Weights of a small transformer language model: rotary positions, 723M tokens.
MLP neurons of a small language model. Each row is named by its layer, matrix (down: output weights) and neuron, and shows model dimensions 176-271. Each number is 200 + 20 x the weight over its row's rms, rounded and kept within 0 to 999.
A block is one neuron, or neurons of one layer that tend to fire together. After each block is what it responds to, as a language model described it from the Wikipedia text at the highest values.

L2.down1195,222,193,200,212,199,225,192,173,141,209,219,192,210,211,201,178,211,177,232,221,207,208,199,203,177,175,204,221,219,164,228,188,198,215,208,191,191,161,178,210,223,155,212,214,221,167,193,209,200,172,213,199,195,206,151,207,178,189,183,199,166,196,197,183,210,151,236,191,219,226,212,226,201,186,211,208,209,201,165,227,208,220,230,174,194,188,156,194,192,197,207,195,213,198,237,211
Responds to: "of" after "one"

L7.down231,201,230,221,185,220,224,203,198,219,149,181,199,211,213,245,187,183,192,194,215,170,209,229,207,177,194,199,200,185,221,214,187,170,183,183,196,185,186,195,166,203,228,174,220,180,217,204,159,182,179,207,185,202,196,198,205,173,172,151,206,247,221,216,202,164,168,186,216,183,178,158,193,149,211,178,204,206,224,187,233,190,216,184,217,220,190,220,203,218,194,175,179,221,216,181,217
L7.down707,223,188,213,206,201,187,226,207,193,180,200,201,167,203,214,226,198,192,164,143,200,203,231,204,181,224,202,205,177,183,203,216,172,197,230,211,211,229,223,199,218,171,218,194,217,198,219,184,215,231,207,188,167,236,183,174,181,205,173,223,222,182,215,172,192,200,211,205,200,175,190,168,173,196,182,223,167,211,214,225,189,162,179,193,221,211,170,191,190,175,187,172,197,224,200,224
L7.down892,205,202,223,171,189,198,167,179,199,219,184,227,201,220,188,193,194,211,217,210,208,211,211,224,189,183,194,219,192,172,185,227,195,199,211,224,194,231,198,187,193,220,165,212,226,209,192,201,211,178,179,191,187,217,181,181,212,192,158,219,236,183,211,181,174,197,189,184,197,214,198,182,205,225,167,189,204,207,215,201,199,152,230,213,240,208,226,199,200,184,217,187,199,219,172,226
L7.down1163,222,184,226,209,205,242,193,183,201,176,179,200,190,185,233,214,212,202,231,213,196,180,224,200,206,216,225,197,236,173,183,199,189,213,202,207,173,211,233,210,219,188,157,223,174,210,202,180,189,190,200,213,157,189,193,212,228,215,188,169,180,189,209,228,182,180,190,205,237,203,175,200,211,191,184,175,239,216,206,185,193,229,214,202,224,189,189,195,191,163,226,231,200,192,221,189
Responds to: Prepositions before dates

L7.down76,176,179,204,196,238,202,203,200,227,205,175,212,249,199,191,195,182,166,185,218,203,202,238,224,203,188,208,215,204,211,178,221,165,172,183,216,204,242,196,204,157,211,240,199,188,214,222,262,227,177,241,220,193,223,199,200,184,176,173,226,198,201,210,186,203,230,187,220,199,182,172,213,211,180,212,203,185,193,182,179,222,187,228,201,177,191,220,210,196,177,189,175,169,174,188,242
L7.down100,200,172,205,230,222,213,199,211,176,162,210,190,225,183,218,173,212,202,182,201,174,190,188,213,177,183,191,221,191,186,180,182,224,183,201,222,169,202,207,206,239,247,232,233,222,188,209,218,225,182,203,188,192,196,179,207,198,198,188,200,212,206,212,184,189,186,226,197,165,218,179,196,159,191,191,176,198,206,174,216,219,179,198,174,191,211,183,223,176,220,173,208,208,243,222,194
L7.down537,196,217,213,188,221,218,215,156,225,188,187,221,199,209,214,202,229,206,215,198,226,174,210,211,209,218,227,189,211,187,197,175,213,226,176,223,152,240,201,223,223,219,165,192,190,239,193,207,262,226,174,170,208,215,201,222,188,186,238,217,212,213,189,184,237,224,198,202,175,171,196,195,187,207,203,216,191,193,178,198,233,213,179,206,182,225,189,190,204,189,212,185,199,201,215,196
L7.down603,213,193,218,232,205,164,241,219,221,236,232,200,155,216,190,150,206,209,181,205,195,225,180,227,179,232,217,191,209,206,197,223,209,213,205,213,226,220,198,222,183,232,201,196,195,194,169,169,210,173,179,222,172,217,184,199,207,212,214,188,164,220,201,223,188,187,184,190,199,186,215,207,214,191,176,198,214,191,194,227,195,198,211,197,206,177,193,188,171,192,190,184,238,212,227,213
Responds to: Inside multi-word proper names

L5.down31,190,199,218,218,183,210,213,214,218,209,202,197,197,206,188,183,198,200,189,236,239,156,206,227,236,177,206,188,177,174,186,185,204,182,173,212,209,166,190,172,175,201,172,197,184,199,193,202,234,207,218,212,194,194,204,221,201,186,186,183,183,189,206,220,211,191,211,211,167,204,163,204,187,204,223,204,229,199,213,209,210,234,235,197,162,201,187,190,227,202,170,178,192,207,246,229
L5.down84,210,185,204,188,189,192,177,222,179,217,220,215,205,217,220,221,192,220,194,224,200,213,157,227,184,215,188,166,205,191,216,196,178,183,201,163,200,177,179,195,233,212,200,175,234,177,175,210,226,194,186,205,187,186,216,203,205,210,224,184,207,205,220,185,213,173,176,182,205,186,194,187,220,226,164,215,199,204,193,220,191,181,170,173,225,230,209,237,215,189,214,235,206,237,208,244
L5.down206,188,202,205,215,160,161,195,214,225,206,197,203,204,210,215,208,214,174,226,185,222,189,142,159,143,187,186,219,201,225,191,202,174,189,204,218,184,186,231,232,218,188,186,182,209,184,257,238,205,214,180,213,183,183,179,181,238,220,178,210,188,191,219,209,220,196,191,207,232,193,222,178,183,224,184,237,221,233,198,186,147,175,183,196,183,224,180,186,238,166,211,233,215,187,186,200
L5.down213,203,193,209,205,206,193,193,210,162,208,197,181,225,203,217,214,190,203,207,200,221,205,199,202,216,234,187,180,205,201,190,208,169,237,200,188,202,249,216,211,171,212,174,225,195,176,207,217,236,206,185,210,214,189,201,180,181,193,191,183,206,214,207,173,192,203,205,206,201,210,197,214,187,211,221,229,208,192,203,181,184,203,225,189,221,220,179,199,179,185,216,203,227,206,191,181
L5.down215,164,201,174,213,200,188,217,177,205,225,190,152,186,179,206,215,186,202,169,226,215,184,190,181,167,196,194,198,218,185,198,183,202,196,205,185,204,205,177,180,189,223,199,170,213,196,188,186,185,171,203,173,223,184,194,194,195,228,220,238,172,181,216,222,223,212,203,208,175,205,208,190,182,210,211,211,177,187,178,215,200,226,195,213,200,180,215,214,193,198,198,218,198,233,185,160
L5.down223,154,173,208,199,225,149,189,195,190,191,208,207,188,172,174,213,191,208,207,204,214,215,190,172,196,189,221,218,184,203,173,198,231,192,209,214,182,193,157,211,248,223,232,191,207,169,222,219,165,165,178,209,182,184,180,200,212,183,219,186,225,224,200,205,159,198,208,204,209,192,164,201,193,204,181,210,224,217,202,191,220,215,189,163,201,217,162,198,169,220,230,184,232,207,200,208
L5.down244,176,209,235,166,183,191,224,185,228,197,195,235,217,199,156,160,207,195,189,203,185,165,209,190,185,254,236,207,207,201,210,159,180,190,187,215,198,187,194,216,201,182,190,203,235,178,240,203,169,210,190,224,195,190,188,211,198,192,178,200,212,183,165,158,204,163,179,253,200,199,194,189,205,195,194,178,167,199,194,224,200,198,177,225,185,196,219,195,197,233,246,221,208,192,189,196
L5.down507,215,202,202,191,215,207,208,220,217,216,194,200,215,218,184,198,204,198,180,237,182,232,218,222,218,145,191,232,175,189,213,223,174,185,201,211,195,192,137,234,218,205,232,187,180,222,203,189,217,181,194,210,218,224,192,214,197,205,208,193,197,187,196,165,226,198,178,207,213,186,182,181,200,205,203,221,173,208,196,189,223,220,233,215,202,171,201,217,173,192,214,216,195,187,213,163
L5.down569,192,196,176,220,198,221,218,215,171,189,184,205,191,216,174,183,143,225,242,196,206,168,209,207,218,147,185,199,211,218,183,193,216,234,178,229,226,211,200,204,199,190,209,184,204,214,211,228,166,202,151,178,214,180,183,207,177,184,171,164,193,205,219,190,205,190,197,167,184,217,219,230,213,199,232,214,206,191,220,200,222,198,183,182,217,185,168,202,193,190,216,232,199,218,192,189
L5.down599,195,194,168,190,159,200,178,174,219,241,185,192,186,195,213,198,200,185,203,198,170,173,198,194,208,191,174,201,202,193,203,168,217,176,184,188,222,194,192,161,210,201,192,174,245,212,203,184,178,224,208,202,162,212,157,190,174,177,207,215,234,222,182,184,187,215,230,209,240,210,168,212,183,225,220,169,192,217,195,202,239,172,171,190,214,222,199,185,190,217,195,197,193,215,172,173
L5.down660,227,198,201,181,190,192,217,183,188,211,185,181,187,206,179,229,181,164,250,201,191,176,242,156,191,200,189,240,192,182,237,201,207,233,177,185,183,178,210,184,191,179,181,237,185,228,191,210,196,172,203,219,182,204,185,189,156,185,201,214,192,236,203,200,217,220,209,202,172,216,193,184,218,189,215,203,203,174,211,179,215,206,186,203,175,193,190,238,208,185,217,168,213,196,212,223
L5.down774,201,212,179,183,204,192,203,201,211,193,209,210,200,225,196,191,178,215,199,210,203,179,200,168,183,184,210,218,219,224,247,191,177,209,234,229,209,214,198,186,216,198,231,217,196,186,217,197,220,170,223,188,213,224,221,200,195,207,240,200,205,195,182,201,210,208,175,225,197,198,239,174,210,176,205,207,204,189,214,148,170,194,199,189,185,211,184,196,180,151,216,209,199,208,193,168
L5.down852,209,190,189,194,179,206,196,219,174,235,205,165,191,160,193,207,202,201,209,218,199,187,174,205,160,196,195,201,193,185,200,163,196,191,199,205,203,174,180,205,194,208,182,222,213,203,160,174,223,194,212,201,191,225,151,222,205,197,196,194,177,187,214,196,185,201,217,223,213,148,195,194,200,194,184,192,195,230,206,223,201,192,220,188,189,213,202,229,193,223,177,207,183,182,208,235
L5.down1070,200,175,227,235,231,186,181,207,208,175,239,201,205,208,206,223,220,211,195,202,177,187,225,195,203,151,190,229,248,199,212,202,203,157,220,218,226,207,193,194,192,196,214,168,184,218,217,205,204,203,217,199,214,229,189,169,196,211,207,208,197,195,218,200,204,188,164,186,171,178,209,191,188,227,202,211,207,241,161,230,226,197,170,190,203,173,193,217,195,176,219,215,209,212,180,221
L5.down1072,190,206,169,219,181,179,195,185,187,205,145,185,224,165,213,185,147,212,164,175,174,222,198,238,179,203,173,209,220,193,158,163,212,209,182,211,228,206,210,203,229,223,174,194,182,185,238,226,239,200,213,210,189,227,214,178,212,199,193,194,213,169,190,187,214,224,194,192,222,207,200,187,162,201,200,206,215,204,215,227,171,182,207,195,186,223,170,208,204,178,189,175,221,226,193,184
L5.down1194,184,173,224,183,194,149,222,190,200,220,220,186,210,218,199,191,170,166,191,196,163,232,207,185,194,202,210,190,191,159,176,196,201,203,187,204,234,184,200,217,176,232,205,234,167,184,217,205,217,219,206,223,215,203,189,164,206,210,205,219,180,197,200,193,170,218,188,194,230,240,196,179,222,209,207,187,213,175,204,201,235,226,195,192,153,181,221,228,197,171,208,194,202,216,213,216
Responds to: One of

L2.down383,178,186,214,162,202,175,186,199,217,197,189,196,205,186,237,211,209,210,196,194,240,161,208,199,204,221,198,188,184,173,192,179,204,217,221,226,194,208,181,222,192,200,204,217,227,186,221,184,207,194,227,217,190,179,196,161,192,219,189,196,210,216,201,174,185,189,186,201,208,230,175,218,202,187,191,224,229,170,213,202,190,194,191,205,215,227,199,221,212,153,217,227,161,206,211,215
Responds to: Article the, suffix -ly

L5.down12,245,204,188,208,179,205,192,200,216,210,191,186,188,179,230,235,224,230,188,207,239,198,249,211,216,175,188,196,167,184,218,211,207,194,206,196,202,222,207,210,200,186,216,197,218,171,206,173,184,220,218,259,193,170,186,233,230,215,245,193,204,200,176,200,192,178,218,221,216,257,208,213,187,192,211,201,207,178,153,209,192,190,203,184,204,230,195,194,236,202,170,193,222,236,168,231
L5.down51,211,151,196,238,199,195,178,234,171,223,233,198,202,218,197,202,195,184,189,183,208,168,225,199,207,194,201,196,179,192,191,209,202,220,204,187,184,213,227,215,196,215,145,151,205,185,173,194,213,216,202,179,185,219,188,223,157,207,221,195,179,177,190,215,211,214,205,199,175,173,209,210,199,210,201,170,225,183,189,221,197,190,239,212,182,173,229,191,198,212,188,215,210,200,213,219
L5.down261,225,174,153,195,196,205,203,225,198,207,184,215,203,207,192,200,231,217,179,177,207,240,210,173,187,191,174,178,183,210,205,224,219,234,206,224,182,238,191,218,226,178,221,195,198,203,234,205,180,154,214,184,191,224,205,235,187,198,193,190,193,201,181,201,203,205,193,165,181,210,220,170,189,179,194,239,210,185,197,213,197,168,180,183,164,186,166,208,194,179,229,220,213,221,245,228
L5.down294,203,209,173,176,187,206,204,194,208,186,183,202,199,194,205,216,208,245,172,211,167,180,182,177,210,200,168,207,213,215,226,179,199,216,216,202,210,185,228,194,173,208,163,176,241,203,202,198,202,197,210,214,185,170,229,207,200,224,176,195,200,194,217,213,229,215,208,174,180,148,235,210,226,198,195,195,185,204,209,181,194,182,190,238,173,178,162,209,197,223,182,187,220,152,161,193
L5.down333,226,185,153,224,210,222,199,182,237,238,211,213,177,191,203,204,218,230,205,183,190,193,191,229,228,212,214,224,195,249,194,205,181,187,197,171,171,190,208,194,221,208,214,194,202,173,220,210,201,184,221,183,208,197,194,185,208,163,178,214,237,197,186,211,207,197,240,200,199,213,232,228,172,159,174,238,207,257,237,200,204,175,187,210,186,176,232,217,206,228,207,196,172,224,188,198
L5.down479,207,180,212,191,209,182,214,202,224,225,183,244,180,237,192,200,203,228,171,205,182,188,210,176,186,213,183,194,205,202,189,192,181,203,148,199,198,183,177,227,190,209,175,190,203,216,224,204,186,200,207,197,241,189,214,197,212,182,195,206,185,196,217,186,227,202,175,209,194,213,213,167,183,184,221,211,221,188,198,182,166,228,220,180,142,197,228,238,216,215,178,242,212,206,198,192
L5.down483,217,195,204,210,207,204,194,185,196,215,195,186,198,200,196,178,201,196,205,175,215,252,169,197,210,198,184,173,200,198,200,185,195,224,174,187,184,218,237,222,203,200,203,231,205,177,183,237,199,192,187,189,200,215,161,209,183,166,179,220,197,196,201,209,226,171,248,197,181,189,164,201,174,202,211,216,167,178,184,208,212,206,170,175,180,207,177,184,193,212,185,197,189,194,218,200
L5.down510,216,179,208,207,184,169,223,195,213,202,160,195,222,159,206,235,197,178,172,186,208,195,222,195,218,191,210,206,177,209,193,238,193,222,189,201,197,179,184,205,207,216,206,188,213,192,208,199,172,219,183,185,195,186,228,163,198,208,221,220,210,219,215,188,194,220,172,210,184,189,189,235,208,215,199,177,224,231,191,204,212,195,192,242,205,198,205,206,164,192,196,187,163,168,196,200
L5.down530,157,202,198,197,204,216,192,163,192,214,173,210,211,176,183,217,235,214,199,199,177,191,214,205,210,200,215,209,206,170,194,199,185,227,210,207,167,170,220,210,186,168,203,183,221,209,222,186,242,192,204,178,224,206,191,190,171,183,187,215,217,226,204,208,196,210,232,186,173,197,222,184,143,221,183,222,183,196,203,211,217,153,200,221,181,186,184,198,193,206,167,208,203,221,191,188
L5.down576,223,201,189,198,188,192,185,211,212,197,205,187,236,204,233,222,218,229,172,199,192,219,219,187,188,192,232,210,182,221,180,209,163,209,194,179,223,200,184,204,201,190,209,215,195,211,190,193,194,160,198,201,184,184,168,182,211,215,188,208,196,212,181,174,169,188,142,194,209,215,175,185,194,186,209,193,202,181,168,207,180,168,214,201,185,208,176,191,176,188,250,179,206,142,215,216
L5.down587,176,186,209,199,189,210,204,201,181,208,249,211,238,189,195,187,218,208,215,231,223,222,196,204,232,170,187,178,176,213,209,197,205,191,202,184,181,236,248,210,214,195,186,211,210,215,175,191,242,213,204,200,180,198,193,195,171,202,203,195,197,176,191,202,199,218,196,191,174,162,232,220,185,204,182,233,189,198,256,197,211,200,214,197,195,177,213,195,170,212,205,177,193,202,192,172
L5.down639,208,175,170,192,170,172,220,196,185,168,232,171,200,209,225,190,209,208,204,216,170,249,225,219,226,211,189,182,194,218,194,205,184,217,179,189,192,174,187,204,176,181,208,204,198,211,196,179,190,176,170,201,157,207,213,220,218,215,196,217,185,194,216,164,202,186,199,184,191,201,211,212,200,184,203,177,189,181,196,170,230,206,206,167,207,204,215,198,220,173,186,225,165,208,172,186
L5.down923,201,200,188,221,199,186,204,216,184,204,208,189,205,186,215,221,209,206,209,188,229,198,235,199,215,215,229,199,205,255,229,207,195,217,163,180,155,201,216,162,195,200,180,183,223,184,191,174,210,212,218,187,180,233,188,198,194,212,205,195,222,196,192,192,213,200,194,197,159,191,194,190,177,194,209,210,241,215,177,202,211,165,217,194,208,198,214,206,239,188,175,206,185,202,191,215
L5.down988,217,191,191,188,198,198,195,208,210,199,199,203,211,184,163,211,189,174,229,206,213,204,229,243,187,210,210,201,218,197,211,185,186,215,219,207,207,219,230,223,190,208,190,223,194,176,197,231,218,206,217,233,177,218,204,180,209,181,236,171,235,206,197,220,168,206,223,205,228,213,192,219,210,224,195,189,203,206,210,196,198,217,212,208,228,188,227,174,194,178,176,155,235,187,179,205
L5.down1076,186,194,203,217,223,197,185,171,203,198,183,195,157,170,195,193,184,192,186,195,194,182,199,168,210,200,187,210,215,190,194,223,215,188,174,209,236,177,175,192,176,147,189,186,206,184,195,195,257,213,209,199,194,195,214,165,195,202,243,195,210,213,172,190,201,212,209,189,197,164,183,240,217,196,214,205,187,214,241,214,213,222,169,197,205,177,194,240,205,214,176,173,195,219,171,148
L5.down1126,179,198,209,181,169,225,187,214,222,207,187,196,206,191,207,165,195,220,188,175,156,178,192,211,187,197,184,194,211,213,233,222,190,252,175,177,195,180,185,177,207,175,221,173,217,205,214,193,204,169,214,201,204,197,177,193,185,197,192,202,240,179,215,181,226,222,200,201,206,219,191,193,189,162,201,194,226,180,199,193,215,176,209,205,156,227,199,210,228,222,221,190,208,193,196,186
Responds to: After preposition "in"

L2.down912,242,189,215,231,188,215,203,188,184,200,197,224,177,184,219,196,211,190,165,227,222,216,174,221,194,190,218,210,216,187,210,230,196,174,185,175,166,219,165,235,170,220,204,206,228,183,183,225,213,208,202,191,174,163,207,210,194,181,203,236,196,217,176,210,187,201,214,210,184,197,213,194,211,166,195,210,244,232,194,222,209,213,185,205,202,200,198,162,188,194,233,187,232,191,209,191
Responds to: Word-initial fragment tokens

L5.down123,175,167,223,211,212,218,187,211,221,225,194,199,223,190,200,192,210,202,196,209,203,195,210,196,195,201,197,167,222,201,175,187,179,214,196,192,201,235,230,222,186,203,177,188,221,163,187,187,231,215,204,173,203,253,191,197,199,209,204,160,167,198,197,220,210,210,188,227,199,165,235,169,177,199,196,230,233,204,213,223,197,179,175,191,195,159,187,172,201,253,172,187,190,247,183,225
L5.down131,230,192,228,223,206,243,221,226,190,223,213,234,182,185,198,203,218,217,218,205,161,235,243,218,158,225,192,207,159,201,207,204,222,198,208,164,203,170,180,189,203,207,186,241,221,208,183,188,186,205,161,203,173,187,179,195,186,200,204,209,190,194,199,179,168,235,220,195,200,204,202,209,170,216,195,208,203,243,205,213,186,211,209,220,209,208,185,213,213,211,176,209,217,184,210,207
L5.down256,158,207,194,203,179,207,168,196,186,209,218,229,198,228,198,214,180,210,189,185,215,207,187,227,224,236,220,168,171,182,205,206,168,158,218,211,189,182,198,206,191,195,174,184,205,221,178,192,157,189,194,245,200,214,198,162,228,188,219,192,207,207,206,177,184,200,190,189,196,174,180,195,190,206,211,209,208,170,191,222,179,187,171,197,233,223,233,180,185,226,208,186,194,235,164,232
L5.down290,180,182,193,208,151,192,216,215,188,167,194,221,185,213,184,195,197,245,187,191,186,169,217,206,195,190,211,228,216,179,160,202,227,191,200,192,190,206,162,194,244,207,171,189,203,211,226,193,236,156,165,164,224,236,241,190,186,193,225,223,197,187,194,176,180,205,190,239,173,169,216,183,162,242,187,207,215,221,184,204,193,203,213,205,213,176,190,205,198,207,204,222,218,185,177,213
L5.down314,198,215,204,192,183,205,218,186,165,210,222,197,214,183,220,188,180,237,173,215,185,177,217,184,194,185,184,209,211,204,227,199,197,205,154,190,186,251,203,208,206,161,217,212,192,186,219,236,207,233,221,204,189,178,214,181,191,175,246,212,196,226,179,209,226,202,204,196,206,190,176,224,173,203,241,211,210,150,195,220,195,189,193,210,200,183,205,177,217,162,196,232,175,173,197,198
L5.down353,211,233,192,222,226,201,217,213,161,167,160,210,201,228,225,199,177,185,171,178,184,190,182,203,213,208,181,200,191,179,207,219,183,194,198,199,174,182,239,200,194,232,217,201,218,184,177,245,224,203,219,205,179,200,195,206,208,179,161,171,209,192,241,230,218,212,213,187,212,218,190,207,185,211,213,183,180,206,192,230,206,170,205,203,188,216,205,190,218,203,162,205,167,190,219,225
L5.down474,161,214,207,188,239,201,174,201,223,200,194,240,188,209,223,210,227,204,193,225,201,246,206,183,221,210,202,197,172,188,188,194,170,172,204,227,210,180,190,207,192,167,190,185,165,186,207,221,208,201,184,229,209,185,224,192,183,199,197,198,194,224,245,214,197,210,204,222,230,188,237,200,203,198,216,207,188,178,219,188,217,227,150,203,179,217,186,226,174,210,205,225,209,198,216,222
L5.down482,250,196,174,211,210,194,198,200,189,208,200,230,224,193,209,209,207,224,179,204,188,198,171,176,218,196,189,183,209,193,182,189,191,195,190,197,192,184,238,208,260,208,172,190,221,190,198,190,223,193,215,198,222,222,198,205,215,178,180,228,200,204,203,225,200,193,212,215,181,193,212,215,183,210,194,247,184,189,186,173,253,194,224,198,203,230,178,212,191,207,169,202,205,145,219,219
L5.down503,216,194,200,192,201,166,207,192,183,197,173,194,206,174,236,188,181,179,212,173,195,166,224,210,228,192,205,209,203,244,196,178,186,190,220,214,188,221,194,184,188,222,172,190,225,226,204,201,202,188,185,191,228,184,198,195,160,212,187,208,271,191,224,196,212,211,217,230,198,198,183,177,186,164,176,189,232,212,204,199,223,203,205,231,211,204,236,204,206,172,200,214,221,177,207,173
L5.down620,182,201,204,185,201,197,200,200,195,208,203,190,195,221,176,179,182,202,183,146,167,184,146,199,229,239,194,184,213,182,187,188,183,205,212,208,221,228,173,232,225,195,214,204,194,214,201,179,208,202,189,188,199,188,202,175,218,211,197,193,182,196,219,215,221,173,180,177,216,201,172,218,215,179,213,181,199,215,206,181,209,204,202,201,160,178,175,205,192,196,196,216,242,213,235,198
L5.down640,178,201,129,198,206,242,209,226,241,191,158,205,192,208,216,190,161,205,162,171,222,182,202,198,196,203,183,213,178,200,201,203,195,169,196,202,201,191,202,160,200,161,180,215,215,173,189,175,221,207,219,212,197,227,178,188,191,224,173,211,196,198,217,203,240,182,176,213,159,188,195,179,184,205,194,203,190,163,189,199,194,217,215,191,172,204,195,218,190,187,156,174,203,185,174,220
L5.down700,189,196,180,193,210,166,211,187,219,165,184,170,178,161,168,207,215,203,186,177,209,211,231,205,197,217,191,202,215,169,182,207,190,172,194,210,193,219,221,213,158,236,209,199,188,158,238,208,203,193,188,205,217,197,193,192,188,206,241,176,218,192,202,214,194,199,189,203,213,188,219,207,197,174,192,207,234,193,194,213,208,188,196,205,190,224,190,215,187,187,197,187,226,197,181,196
L5.down1120,209,190,213,194,171,248,198,209,194,207,201,177,202,185,197,214,190,196,198,192,224,205,254,214,226,166,204,200,187,205,165,186,176,213,232,237,190,233,208,193,214,250,210,167,224,197,188,191,198,198,213,161,180,182,189,224,206,221,204,196,228,178,189,202,189,204,191,211,213,210,202,234,206,163,208,163,213,184,186,206,223,253,197,206,205,213,189,173,179,214,212,246,181,217,176,227
L5.down1148,169,187,173,213,162,197,193,175,188,171,170,180,223,183,189,185,211,205,221,208,200,197,210,194,205,218,214,211,195,203,182,192,224,215,186,192,220,211,246,211,209,201,178,199,186,211,180,224,191,201,162,190,217,183,210,219,174,172,247,160,260,174,197,144,182,169,214,265,190,210,200,189,226,219,187,211,211,173,211,196,196,181,200,217,200,222,221,214,193,209,200,237,209,174,205,189
L5.down1192,168,178,154,183,199,185,189,193,190,230,203,203,234,194,195,195,214,191,189,184,216,188,211,197,191,208,182,198,208,220,183,197,210,181,212,205,169,192,195,168,183,173,241,162,194,174,219,223,175,208,198,220,188,211,176,200,191,187,211,177,227,184,217,184,237,192,216,226,213,218,173,198,180,206,160,183,223,201,189,190,209,157,217,217,219,198,199,200,161,186,204,177,206,212,190,202
L5.down1276,208,201,179,191,229,189,220,201,207,172,202,200,171,217,168,174,224,186,165,189,201,191,189,259,256,218,209,221,167,202,206,206,208,221,192,216,204,208,219,157,194,183,191,185,213,208,206,184,200,180,208,238,197,195,191,214,238,185,170,192,189,181,194,223,218,198,210,197,210,188,175,221,224,217,208,203,206,195,190,206,193,212,183,167,194,228,193,192,206,215,177,210,199,196,232,216
Responds to: Title word starts

L7.down33,193,189,208,214,201,198,192,186,207,225,199,201,210,241,194,208,165,189,221,213,187,207,189,212,207,214,210,217,190,207,214,205,204,210,208,182,193,182,200,205,193,191,154,185,156,179,187,249,186,217,228,174,201,211,197,197,198,210,234,183,200,185,209,194,172,174,246,183,208,165,255,176,242,207,222,219,191,222,207,206,214,180,229,166,248,199,214,205,183,243,172,204,208,148,230,208
L7.down127,218,216,177,179,210,217,196,236,227,180,176,190,237,202,221,185,179,200,193,205,156,195,193,193,220,185,229,198,202,214,176,180,193,207,196,240,180,201,212,168,202,192,197,194,213,161,204,171,228,197,209,207,236,201,219,215,203,199,193,215,185,181,186,193,205,184,210,191,178,193,185,188,192,185,226,225,223,188,213,233,226,223,208,180,212,201,217,184,191,198,185,203,170,187,208,185
L7.down950,188,179,246,223,219,179,227,196,220,206,214,188,217,189,202,201,165,195,233,185,208,228,190,180,199,198,232,195,224,216,202,181,234,153,183,191,190,200,211,228,202,187,201,209,200,195,191,186,206,209,235,267,195,222,150,180,224,221,209,197,187,244,188,231,185,221,191,238,184,187,169,192,203,206,177,210,188,209,196,218,239,173,186,191,232,206,190,175,203,221,203,155,202,216,188,232
L7.down1240,168,198,178,205,191,213,214,191,227,201,165,195,190,190,197,174,206,185,179,176,196,196,182,156,178,204,161,195,205,270,206,199,167,215,235,190,177,189,204,185,214,192,193,212,187,211,185,195,200,216,227,179,215,214,193,166,190,181,202,175,218,166,190,193,223,178,221,202,239,184,221,222,189,173,233,201,181,211,200,226,205,173,195,214,200,175,176,180,206,188,247,189,194,202,216,221
Responds to: Number-to-unit joiners